Weights of a small GPT-style language model, trained from scratch on English Wikipedia.
Architecture: LayerNorm before each block, learned positions, biases, tied embeddings, normalized queries and keys.
Training: a variant of Adam for these matrices, 637M tokens, 9717 steps.
MLP neurons of a small language model. Each row is named by its layer, matrix (up: input weights) and neuron, and shows model dimensions 240-335. Each number is 128 + 24 x the weight over its row's rms, rounded and kept within 0 to 255. Numbers have three digits each.
Before each neuron's rows, "fires on" lists the tokens most often at its 100 highest values on Wikipedia text that the model never trained on.

fires on: "ion", "ric", " Length", "ions", "vironment", "ance"
L2.up1378:119129119145117132072077137145119091147108113102125142108136090154169126129139097081168115121152104103119122109147132118119118123114161082124140130122121134157118162109077109114127098125134138158149117165161111159108116140131116137154179112110150161115138103142114123168117106178123151124

fires on: "\"", "'"
L5.up1035:147108081125103141120129108120143118144110126137153162130102152083152121131149132154119151092129142114146152126106059156112182129093110113150157130161140138115132049117171104121100125133107133129122148109119118140117102154114135113134129107105129099106157130154145142140145087127099154131

fires on: " t", " T", "ach", "h"
L7.up1050:081103158162172149103051140120099137136099133158098115100122114148099127134137122119126145112131101101115113113117117138088139124140085184118124109123127142128106093128099143144151191124123148185109134173121105113145151164095101121150100151116160158118149100159122155142125121109189130139

fires on: " ", "M", "3", ",", " (", "0"
L2.up561:104175136139116116110148104097139089163145128083108102133138154152125113100134127093132114136121133147126127140107122163141119112106128134135139109102162134155153106100119082080099116089113164148139145121140135168175150115167112168123110153104117092067118111105134134104174108133133099147

fires on: " –", " on", "On", "-", " along", " and"
L2.up597:141140079156079125131131159157134126088114159141116136074121158149099155102124137151172086142130158128124143136112125117156122108092113121108174138144128140095095147109140108148140132153125095146108155107131132147169098150117159134148151146103088126122150121103115116151141134139113127153

fires on: ":", " R", " P", "′", "°", " |"
L7.up802:162124101098141129133137123130098144131125104171098107088116133132133157088152143121148148085152096126109125135127114138164115102131134116128109137107151134148098136128073160192102176127126119113134157079106146127189125145076140123112146156112116127150121088099151199142131122112146104158

fires on: "T", "t", " t", "-t"
L7.up123:144100161118109140120137136132098151113123109141112098151081110158134149076082152183092153137110087153117141116140108113130152072131145150127100150150152143107129124136097113141134162107122090152142120104118111136137135131106140132173096125117129110106085145103112126170122129139163128140

fires on: " ", ".", " |"
L2.up1488:121096125165128125119089138124135139134083146132116119159123143104122166112124116136109136135131160120132159162121145178122173139106082122109133102142135125144141110101159137134112126093132153147159106134088130093170116112119154137195125175130143126114138085154121137138152128124131134154

fires on: " prov", " Th", " th", " contin", " sp", " r"
L5.up801:113143111178119081138091093087122146106115139150114141142116099114122166085134099149094129160129094103151143113173136156126157095111165137138150143101163148133148114111118153119054140112108183124143094177094130123147138141161156148133121133128143137108147114098086162096111131183135105137

fires on: " ", " (", " j", "–", " music"
L7.up909:155124092152113119089136136135111106102127136144117104117121124114117117137130101126135149095161121142173141145152160122143143132103136115111156122165151143112110174104083132124126130158109145115174129102095092108162150143114154131148102136143119164123108104120124144175093097163134109162

fires on: " |", " .", ")", " Arena", "0", "let"
L2.up574:072093110123085114098170077152129104164149179107135148104143098153141158128153079141117158098126125099139163102141105133158150119149139119157111111133157129138115128143127121134113124130111145201147085134160123145109123136135126092149157135122130112093104113102119110153180067153134138155

fires on: " known", " such", "ished", "known", "ult", "ued"
L2.up954:105105146133106123087141094123095103162116109108112114108125147109113132138109156160141124131116158130145107111122085152117141143135129149087130152197131127139110110137190092111102158144107112144125147161132126138120138172109128136160087135104139147125152139133103069147127142101108123148

fires on: " of", "in", "if", "–", "f", " "
L5.up1519:147125142124121111115115146127144131073121170154142092109145133157124115141153139124140125082103113093131134100156140120154124100124102152099165075114157131092135140085145132107122128041149136148145136075142182112182115113125114161144109155120148088143146119154121103142108103144148101163

fires on: "\n", "===\n\n", "==\n\n", " g", " ===\n\n"
L7.up1466:151160133083159102117148132115129136098119120145166101141142122114122122155082130122125182126124129089160134135132091118175148154133129091119136105162097149140096141080137145134120167107125113106135158080119122137115108132101175087128132153088118170172128098141087143159141098133137194163

fires on: " ", " ("
L2.up1032:164111137126074145148129107101167125141144126091140129139103127148097119106168150147118169121165148101155123140140145157122146137141111100107153141115158139104134118089107147117131140106134182117124144092081152097122108103146185154193121123140149147088155057133116149136092133113169125127

fires on: " |", " in", " /"
L2.up1373:134103129173093121150141131121148128127117141085145148136108102160119121116109119142128132117137160133150138158148126123131177149109122120105165124141121090130169121103144139156121128078135171184135119086106143101168115130122153124144125134121105132106177114163126122148154094115139132131

fires on: "born", " –", ")", "'", ":"
L2.up36:111127085139101109116145101128126130128097141140107139123111142134143118112148104141169095147076146127124151109133120125154135051124129180112149134139154149132095119131154122074136137166108124174131168091123129140106122157106131104159152123124135118130127116122104105133153118119125124164

fires on: " up", " sub", "ro"
L2.up179:131114164113119097120125123095112130189132099138114110139151157141123124130142129107148138160138125137121109167131085138100126161114114114165134089120152089121126106119137123091116158113128137153127147115111146147145094097100155135179144127133140149142137137198075142111080128120154153157

fires on: " t", " T", "at", "h", "omp", "ib"
L7.up1008:107138117128139134078104136114142153105091111093120073144110126135101135135166127093171155110155124165129110134100131130114143093152087101134135139058143101152083133157078135123113161150139108151154158126118122126157141101138121115172124174104160134118133133138123147128112135096182144148

fires on: "b", "ir", "c", "w", "ly", "-"
L5.up1132:150114067121114144140124119120120131122116147114124102132107140110121129096098085118155105123132091108158128089113154120176104123166129085160159113134115158159084089100162139133080131115130099137117123143121144111156126114165121172126060145154120079130066139128105145160119128143146142129

fires on: "o", "le", "ru", "re", "l", " imp"
L2.up929:102128109152174085107126139131115129164129155106111137154145142161146117130133110137116117156137141073130148092128128140103127136155167114144130102166158096133129100141164132133090148089113157124100104135101098119162106111135164138147122138117117109084122147123147126101127109130140136132

fires on: "0", "3", "9", "4", "s", "5"
L2.up1193:109132121141078108125133101113139119129098147092108123126119145130132102083103119145141098127117132140159122118109139146139120114141124129127158107115163109144129113113115122111117133077135167165110132108129151097121141115136127161175139149118094102083165115114123121105155127114120142157

fires on: "-", "ed", "er", "gr", "r"
L5.up1199:099134065121084102135118131110136115166142160167124113120090177134159114148124117102152122119159146131126125122105091113094141148133116129112123128107116135134145127152143127090076138112097148121141146154141121118134094115166125132123138149093142107148165115149146129131126126143145141167

fires on: " ar", "le", "w", "ll", "sh", "c"
L5.up1265:171121105162134126119118156141114105166111148143107107176118125138167120096105106143108134132120151096159139108114119131143145130127098091160107129131093124144138100112112116163090158108116140172113106107097161126154109144122156111164111124115165076082104127145155142132165136148118138125

fires on: ",", " |\n", " and", " for", ")\n", ").\n\n"
L2.up464:138135107167113084162136154124110155125152123125133160130116144097142127116126126132144131116135157142138150153115122084107149161131127104166176091117115126115105109126140084161134171123130128145126139031111135135146139169118125117123127149106101115131099111165086128125119102126136141126

fires on: ".", " W", " about", "ason", " of"
L7.up98:115109140137129083037176116140095152119095092136138169091066101138160172183124146096132136135136087158122088158117137126146101082115148094137149159137136146119118097134122097099122147110120125090131139102148140127117127147077169141135137126153095126099155120124125104120112124108127169128

fires on: " |", "f", " F", "ct", " end", "ens"
L5.up740:135110143171149085108100103108078109156125084120135105142098112149113129125064140141134093120180134142137127144118141178136155129152098108159166119119126095123176089098147137095128127077121133132136132133138161096120152122122139160147103130138122137131077128118139119148106135122162176138

fires on: " |", " /", "z", "L", "G", "US"
L2.up492:112109120172115127183138145124124161117144129102164177075145109150099135105110106103127144084106131125187116167117154114167176114114146123125150117148143096104143123121168154140083154126151146143121077126134133140139121109083150131121110138079128119088132116087119173155103138143164154144

fires on: "e", " Be", "ap", "b", "-b"
L5.up1368:101123129088106093128154103134095117125126097110120130137099105147125135157153170140124134097123141093153154129135137136136135070174149129179157145092121128129147121120111143192107152090122149136092116072146110165186135142148161126129101124152083090083117120154129142137085115106147114194

fires on: "ance", "ce", "ion", "ances", "ation", "ure"
L2.up830:137122091146099118153086104159110131132165106115119141079134129161128131119123072134153124082159111131142134127150097131139148100110151116116090129124152130159150131121102164113116124110119131149161106130140138148134121193129127173123135147073107119128090124086132105142112126161176098132

fires on: ",", " United", "6", "9", "3"
L5.up750:105168089100132141145152130125112116079108118116145146128154128128109126098096139074137130121144148114164114094165120158131133129085113104079082064124142103112143112157180140131070146100112159176118111097147155149129142123139152140145102164157114087139102117122104136104116115135138071175

fires on: " and", "ah", "-", "ang", "ott"
L2.up612:110102104114083118120151106109123116110096106121116178105102134148124111134129100134188134125142135085154112145136125155104097118093147153087144091145193160103118112133142085156136145133122140118138149063130153100144110161133132131151112157081125124106187113137096110136135100130126144190

fires on: ",", "th", "n", "an", "i", "t"
L5.up715:131132110098124146095128151123147111150163076119127134132066100178128099166077099137158141130131102072184162129147125132130143118091134136120100121162139114121133139109137149100087130114114158102125107116141165092128165145112134176138128163135107169131120102134109149125133116135109175121

fires on: ")", ":", " in", " Arena", "ent", "end"
L2.up672:096117089108068074093130143139130127126126127129139144105125139113142145135141125138091132132111151103105121129135117146173131098120154146145128102098172148133102081076182103137113134114097126128111132078129135148107124126130142060151166135093135128099124127142110118175172090172149144182

fires on: "-", " ", ".", " list"
L5.up1328:101105160119123116111129123097123177114124132136137133154074136153152128121097144100138106113151131129125128135122131152134160169124165147134096139131126136110141116171161124125118115031124143127141080102155155113128161121089137116134138154151124100093106113166142176113139109131148155100

fires on: " United", "az", " international", "al", " national", " National"
L7.up398:162140149114125116170091149093119118135139118110154125110156074121103141130127098125157112093158176134165150151152150107128126144117072152095113129148132151132137091147123097101139128141108158188175161085092146112193101111121136137126088116146135174138084144149092083115098138107114121168

fires on: " only", " of", ".", " least", " about", " for"
L5.up270:113119100102121109095077127164124165141109137138130154138108102141157134115135160141116136172149077136109131152133099127120183127126087106116176109138169126155133104143129113131131122122111110117130152124092117119119086127050126150169162132099138108099116120118158156174121106112132137143

fires on: " and", "\"", ",", "'", "/"
L2.up1501:158115129160127130123164118135114136118145136128145144117118147126114112112092126110116115149152118119133130178103159151113142099138154068166142103143109080101179098141156095171145136097111099123148121079095145145167143160118129140136101098111147131100118095154124131191129106134136154131

fires on: " can", " found", "est", " could", " to", " Died"
L2.up1266:123104099142121153119121096137099104126131142134098108115098124128159146105127098123088129144110112135119116070170106147159101100149073113141123104163179189127111133131121102109117138155102158103123186133140122117134088126151135155140073089098134111100132112154131097163133119125110120133

fires on: "b", "h", "f", "w", "c", "m"
L5.up592:159130147131123128099144118129117128124125136124132110115127132105110129121137164132097138145141098096116143157122140122154142073125170085177153089101138146117120105139086157115088131092121128104152154109070165127110111114160152078119137108148125101098139083105101157152098080134134150109

fires on: ","
L7.up476:152110092104115166145144118116083128057148155096157099092071125145164164133131078093171118155169086086133073111166128121144141107113100087127087151103133086131130127130166130133094146119114146102108098077148166136160148143117130119123135117123112102122108122128124144165069119162131114121

fires on: " in", "==\n\n", "===\n\n", " an", " ==\n\n", " ===\n\n"
L7.up115:167141130137144110136103172122125124131119117134091118135127146114093120073097156106153125132130142105126149116174112136104139106090150164127160087139134154104124145118120147137082159076139122100124118088137117110113142116102142083136081106083133127137067133124118172130092143150151157154

fires on: " (", " was", "″E", " were", "N", " UK"
L5.up1447:164084079133151098188122134125122156133087118144121096111159102143145129083117141137124139106112142131136092175130146110161138105104050114098093135132124107120124137101101098103089097121127134153158117088150169119159113155105138133133129123104122139110143117072138171172118115115145111152

fires on: "-", "g", "d", "w", "c"
L5.up1434:117163118113090149107131083141099139115162136118115136135089120162122100141089124153105164110127112157114167129116146134145131143098149108180141162101100115125155120161126117129110152086101108093130125147125138083113122106141124144124130134137112142095161085114125160177135113140116184114

fires on: " "
L7.up740:122126119143134112142125096103128165109162130096115194157158122110116210121149121148128117128127148121134182127128110129107142126127084092095151138180108146154147133060140134104132129111092152106186105104114140095136084133111137110153129139117124121111077109139134105103101125109107136161

fires on: " L"
L5.up1512:119143137143133144126084111099098158129110128086138150145146081099108159125120114111125157108132127133161127133152177159088110097122141105126190073186120171105147160125101148125144124131066153129164105122085175118133090152116141149159113135127122139127082133116154113137120082080159114138

fires on: "b", "i", "ind", "ri", "in", "et"
L5.up572:104120107116113127181125156090148127081134119122159079104135134137126121140158142095125131079159155119170176139133135137155113091128135125079110154137125143159103122150162117118105132120103163157155145124129136139161132168121165160132117122074120112098102117129138160156111078129134103149

fires on: " ", "-", " ed", "red"
L2.up1106:133135130117137106119092135115111091163128135112141128164100102108140092147119134135127136128158147089106088124170132142148095145130090084141140126141121160164138124134161127128119134106077112111099144128102160106147132126172167122153116150161120168155124130129121158138081158119124157127

fires on: " n", " dep", " comp", " ", "F", " cont"
L5.up823:127136186116129107136105121154109114193140175116137116150121113155132140108112154120116142130157144104120123179114111094152117108154139110143108133145161136143195119124131107142091115114139122161099102143179170116161131091136108113155111124099112129105119103125093133149134080120079152129

fires on: " de", " and", " Be", " as", "-e", " et"
L2.up1265:120103117165138122134133121102127142162109143150097128138115123123151156075143126121127164120122146086118196153132096136152105101122086080109150109099171155127113124117135147115151100137116113139140112158111126116152114088130140171144118110175134140118096104127113078168163112155140149146

fires on: "ig", " Big", "le", "ro", "lo"
L2.up1148:151125140140109123134166105120092092109129123115133079102114125100146154061116118112156123137139142096131112084157125117137132136110160142136160113136148103179076106118155128108121177167147159132144107106141120117154142177145132118143133149118152126100134144121127078114120138128118121157

fires on: "US", "L", "ER", "R"
L5.up231:165112132155141110146179135128149170111131112089128128117179114142147136123142141100140146075120137168159145162088127143159178141095116123121146157145116069151160120111148111151122131089140140124173134111142146182107112146107118156161135166122092137106134114138098168148131071115123136147

fires on: " |", "y", " ", "–", "-"
L2.up1448:134104120154104118080104136150109129155106097115127139142112096145139170120154120125160173153155151072104124110185131158128109134161125132168171116082120153156129112154106137098123118118124181129080141085145111122166125133127117095182140138175145131110100121121104132152129140127146141155

fires on: " |", " Pol", "ion", " ", " pol"
L5.up908:124145110118150105114105125130134151085132130157115108126107104145125124122088150113163121151150120154095110128153148117120164117109108172098161133155108153125146117129140143122091156122136125157127130123122088149135101114128133110158096195143101127124161103124126145152100119155205147146

fires on: " Big", " top", " Top", " Best", " disc", "ig"
L2.up333:124163103126083116089151120147099112099139130130141152123123166134106200103142158123126149119132156116101143083146096095145143151116115089131221136146129143161137102134090173095128191134142124128106134119114083141127139170139114094142107122170129171106149103129138145126100161130167118174

fires on: " G", " M", " L", " m", " Am"
L7.up174:111153094136130128139102103134121096104130123079111130102135085111111135098127118110122106110141103080134084129116100131108122131131120129122123129172170146092149146118081128145145119139064131141154158125098089079098116160150162158155132115114085124128120136110154103153130093107101085129

fires on: "al", " al", " Mal", " ass", " Al", "ern"
L2.up712:138122103166122081091110143161097165129130086105129125139123088096139163150132130130140101139122177093132124119162132106136151164093105142129120082127127092122128144085115112151106132147109120160108143073126110086167088151146134155178107175102119091107116124147110107128133129096115146205

fires on: "P", "M", "S", "D", "L", " |"
L2.up479:111128103131136118152143146108121103114147146103163133135130104142109123143143163110111124158152178133109130136121143089164133143134135082119135139092126149125151126107139138136102181086129122130095118126138153133168173129129140142149119142142127141101146101110098173139107107133144145133

fires on: "\n", "==\n\n", "ag", ")", "ock", " ==\n\n"
L5.up1059:097170125126116104139087117136118091136139133133084117089114118152121179119156142139095137096111076079149162142134128128148151099121171152119164156159155114115114099089137133140071119123095140136076155097157137130123127122126143162103113137108109153126152111110139167087133122180150134120

fires on: "m", " There", " who", " where", "re", "t"
L2.up519:105120118133116137100120111162137128161128163141118137171142136112141139102130109059141093107163144110121117142158076130110093158127117110157065136123159106129158074141092108136071130112137143124109108145121159116146120108165128087163138138137127079112120129117122132117129105152172167150

fires on: "b", "ent", "z", "ay", "2", "eng"
L5.up381:142173122113164120122134141118155157122146104125102160101115167116182160146149079107140150125157139112099122135098131125112133124111152144134148127128132098126137141125112089150133173086100119121127113115133095120144075127117109102147124128097099128036122160119099089137152072183095144102

fires on: " V", " The", " A", "at", "iv"
L5.up815:161108149183163131188118111135127167104086112119116126114142174119100137169160116129157135123145121163148177127121085166093124146126121115119090157100161129141109113147081118112123183112128105130137120123148130183120119097121141126151142114118128158151150129128093150152145142167125125179

fires on: "o", "p", "lo", " of", "s", " during"
L5.up382:134169126137138163121122093122108138068133165155138101099131195110151107140094135099124128131167128144109133159109147091140177116106139134144133145142143106092124138120124124103122127115105147145110100145144156165126143116143141103133160117130147119128124121154159099173112101135111168118

fires on: " of", " V", " later", "i", "io", "."
L5.up167:137151127165121117089121113134098147079146119127123120142088129124140164145156157145131148116119116141129138158168126146138157120131114134138138153139164153117154092121128141123084114111116125155140112141154146083126144140091116114134117147124135090138135050132122162100177133159131176105

fires on: " as", " and", " on", " to", " of", "\n"
L2.up919:141127140140134130167130162107114118119109141115136134151116131136119154100137119103150157133106145108163136158183080158122122055132150124126136075137142125102139122120118093129110118097085153140154135115097157149130134156105149145127103157134170134142139104162129147171137126133124106151

fires on: " of", ".", " \"", "\n\n", "-", " for"
L5.up157:129127121193145118124130163140103149105106127138139132162120142192100109115108137100166078081138137129120130133092130169090147140110146138117131132086157108132167117094127107154103123119119122153139106129132085106111146122111161098131128147111169107099065103141126140103148126112110115167

fires on: " (", "I", "M", "A", "S", "C"
L2.up225:117105123123123100180129140101091104157131104081132114133125129133120116082148121110127121120125124151120108144142141121175128138136158136122099099153128114114141143088125117077069124083128136153180096108154183141153144120155156176127117106092157150109181112065059122171137108145146180133

fires on: ")", " /"
L2.up1350:137124082178152147159132138136121133119142160110123170106127083115104122108132126134107125087106135129159169149142126127149172123122087125132161111158164143129118148099127131149110124075107115119173094108135117137103103154125146095150150095108136098058122109142107108132146129127179117157

fires on: " for", " of", " ", "1"
L7.up128:187156123094120112150131114098137126070130179102150156115120128122134135134155116084118137152169118073121126132128126093155159118168112157134129101152130124093124135140146125129108163108115138162103155077112112173146091102104145111138106145102111143139139128132106121128117060128143136120

fires on: " |", "%", "-", "\n\n", "4", "|"
L2.up1244:119141099127112144095143103133126148133137085125068131091108124155127144155062123139145108147152099053135171081140142133130142090177074137124159128162224139131130109149134129140109136147095168134141154149156101130127098170120122142163117114146108152090123130140114138102125120139176116147

fires on: "al", "id", "im", "ar", " |", "il"
L5.up1424:158144105139111154133116176139120126142158124104169107100149082136159120098117083117146133120090126139135163152106137085146179150140143099124127112159145156098152131134097108131136145110097162131149146127111123109170110166105140142131081104087133170092117112126130144156154098148126131127

fires on: " |", " B", ";", "w", "|", " -"
L7.up1490:115129087157122181173165094150129120134138149151171095107133102134093138117131146103147090089144139109124156141130120134165123120149135127141144151134107152095113147173100125100109181134127132141112135126162141087148122073098142121156126131091126121143093111158073133200127123150128120122

fires on: ")", "oy", "i", "oin", "o", "'"
L2.up1313:129113127154143112119137141089148083134114113109139139149118164134161133107151135145122127086135117100153180136157140151142170089117114107190149101134128120136150136134150111143126121087112122123122114143058167152155114160116131146155130158130116060116145118152123144165139127131147137140

fires on: " T", " high", " H", "ah", " M", "h"
L5.up427:095128126141128169099131089115157101111088145085126139131103123158134128119124095146121149116109121132133155149116103122132127125158107136122128131176170144139082150144106135157116120140120156181106146135083098126110122122127125123144162133102139137131088162191138092164181095113159103141

fires on: "s", " of", " from", "ly", " by", "ers"
L2.up1514:139121156149086111136093146151111135115116156137090134130121163112161145102133100171121162115136122114106147142127111128129155119122125084116132060106137100098148142158128105124121100086093168124118122158111160134107125119105143153120150118116136124089137130117131090170153081127137147131

fires on: "or", "al", " used", " sold", " for", " all"
L5.up1440:127122108138143137117118122106094157122118108121119128145126145111116125155060079149096159142088133126128139143116135120126165143154127131148093146129129141100148136130150069109135146119137160127119108158080075131143122133132164129151120137165132129113172158124155162147097116148136135119

fires on: " Y", " \"", " y", "J", "Y"
L5.up1188:149110147131117141138147135132113167138145158158148147127087090125126150103079142131140127119126110127136092099108106153161160089104081130117124125163134169126139133131160068149136131151135131162113154136147143158142120160118134115135121119126110161152153132158064114120137127130155133144

fires on: "),", " |", " a", ":", " (", " =\n\n"
L7.up311:141102118124155121151105126153137166078124105165139108114151169152120161139143130099115096119126095122135160159121145103109133086121091138096121170115158108145128139067150143109118158162095081136177123088114116123171112125119098109110096135106102118159077115119135155156152157107126091139

fires on: "al", "ens", " Cal", "im", "od", "ar"
L5.up835:140082074113167121107119148132096173105134106126135113144123089116151136114092120095122096134098131110156127124137148148153143130182143156124125144117150107129170116108121099185101191097131132124142177124116102093181096118141136126150058143129108148117112138102116143114110084129145107157

fires on: ")", "'", " still", " who", "tern"
L2.up915:110119148162141133128086181115146103125119110106099124111173176123143111105157122138127118118172131112127182131121084131109129149105070139148137119139113155129151129128135106138125162113115116134116082106103136131148078139142116126117133152120124098110121121166138099114098104101131167131

fires on: " r", "ly"
L2.up681:130135117119109081124108098133132112110114155114099141120106136099144185087125149174141112142154087102128126118130129116170106097118151122175145106114151126126159123089085106134114105120084157124162117132093186128160148171126153146158133116106112107111169092120110101141119112140148117144

fires on: " to", " would", ",", " could"
L5.up551:101118093135121124107122107120136113093149142106130125121081140126145191117150094138155132128143122144116118114177147115163171093154117173128091130102150126085143148095161088083128135113095120138133160087144124145148109161101163143117154107125117111111125092160094090110163089149129116123

fires on: " to", " of", " w", " every", " o", " a"
L5.up808:096083124119171120159098150124133126124171155106137136147108164128111149108101121115132181141158138099112161178168134137121145122111124095120138137100129111100133130130123138124128135122124126099155107113150141144083128137104143121172090142120109091141114129164149149189097140101124109133

fires on: "ing", " such", " known", " where", " along", " together"
L5.up867:116095150143106091117113128125086140152100153107066111133097160148139136114119150114171168159144112141146121123087100153131130091143091149131120101147108110131119110156138105131097135155125132161137123169103154139110136111094128150137150140098111117134143089146115126149138142104150110161

fires on: " f", "F", " n", " inter", "r", "in"
L2.up1388:140103155107116129121124123116120130207117105122121113146125143118141084110148110136110136103142172119128084166104104129147122164133091098155112110109114125102121145127094106075088104113113128136120135120126156097165134158097133140109112118075128134108124113153124157182101104104102110136

fires on: ".", "an", "id", "n", "ö", "ew"
L2.up893:138137120125165097114119145120121147098121104098123145120128057134147076125118143107152146157152124121143146116155153123103157134136173121127090142180134137171169081132151187089114124146161151119098128126129112093127123098144151105143065155150117156107088128117074134135127119154146176114

fires on: " |", " prom", "|", "che"
L5.up1212:164139155158112086135174120136174140179112098091107099102109083140095138113091146123132128102110143093148177091117140141146103117148139128124094073181115165139133131165135135102108195144129136113121088097151108145109126134162145126133110134118131146124105138155060148154129138120095150147

fires on: " by", ".", " for", "aged", " at", " after"
L2.up1149:146138131144130097105107111152098145153087141090095140151092157155094129133120123144166131109133130106117136122138085136123142095140129122160174078095143148154151131087065117099067147137123162171158160162118145143131131130148148142148124157080114093085133125139124169088131144131145124163

fires on: " |\n", "|---|---|---|---|---|\n", " |", " ", " (", "th"
L5.up1527:146131122135087139145059139130118147142117099177122135118096114106131144085081128134171141158128125109135123161130148100152119110141134147126131093136089139115101128065133105133112136137152156150146117085137125146129101148081115146160113147111126123122162111121098113193163134167132126163

fires on: "e", "m", "l", "re", "r"
L2.up100:144135105129111087131123056148134117136103180128120152151127103093167142109128135146070097103145140067128146099152135101174156100155090089123128103118151118148134086156135142095079130085110161119091086102073115053169099113130131127163124127146108065090144126122092135098151101145139128147

fires on: " |\n", "ard", "ed", " of"
L5.up1388:141117131115142144124134114119096141122139180157086122125174162143132125077087159134128156118149110121110162156109169128133171093110107128182171116161110115111119078131161140121071116122090144142162117143090141147163108102110128129134145125118170142122093121123151163073108106147153154138

fires on: " Al", " al", " elect", "ul", "(s"
L2.up1277:135123071171153117141154177134122169114114108081145121131124092149116111152155126083131118150101123102150124148165173123135136132106093146095115107146150142126079146058088145121118155095126126139159097075137139147129128149110135127160187110112125114103094127101135126119149139111187138154

fires on: " |", " /", " of", " road"
L2.up643:116118143165126099104124102109130115121054122113158203101119121116157160102121122114103160122137102081157115110126133140180129121166112132093138084189160127131165074123151159131126138155139132108065113136089151108138118160123140143114157114151121138101121134128108155135152125136124142149

fires on: "'", " |", " \"", " |\n\n", "ts", "\""
L2.up1253:098085117157146094135132128098135169143148113127167165150107172115111136145107139142153120136160178108158135085117091112137151089132086159196132126165112139130144062151170122121100152132123168107150129109104147132181133142103127139170097148137107133128119112117081114108148116100145186164

fires on: " up", "er", "ust", "aged", "cc"
L2.up5:174128150131101138126181110158116144144124160130127087093133152175079122133101112121127110146131162126140131138087134124156128117104096136098137140094167115098121106080108147093132121147104128204116130123138154159119119132129127163191134139116162167108133122163126110144077158124148113158

fires on: " ", " (", " League", "off"
L7.up288:141123088132091143137097164111092138131134132106176139115156120137110165141157117135144152149128124128122108140186120114085139097131085120058203110159138126092091146102096130110116158110114153139137128073117149088149095091143159144161099082101124128149128144101122103138088117156128123139

fires on: " an", " /", " r", " An", " |"
L2.up428:138072143138087093149125125161099142129065114098125192127116092118110127114074134130147151126155112106163143121168077149127102130121130129122134140127122123108158085074120166122089111147131128147095092131176134106156149170140135126121138145099101109115116123151087116217127127137153134148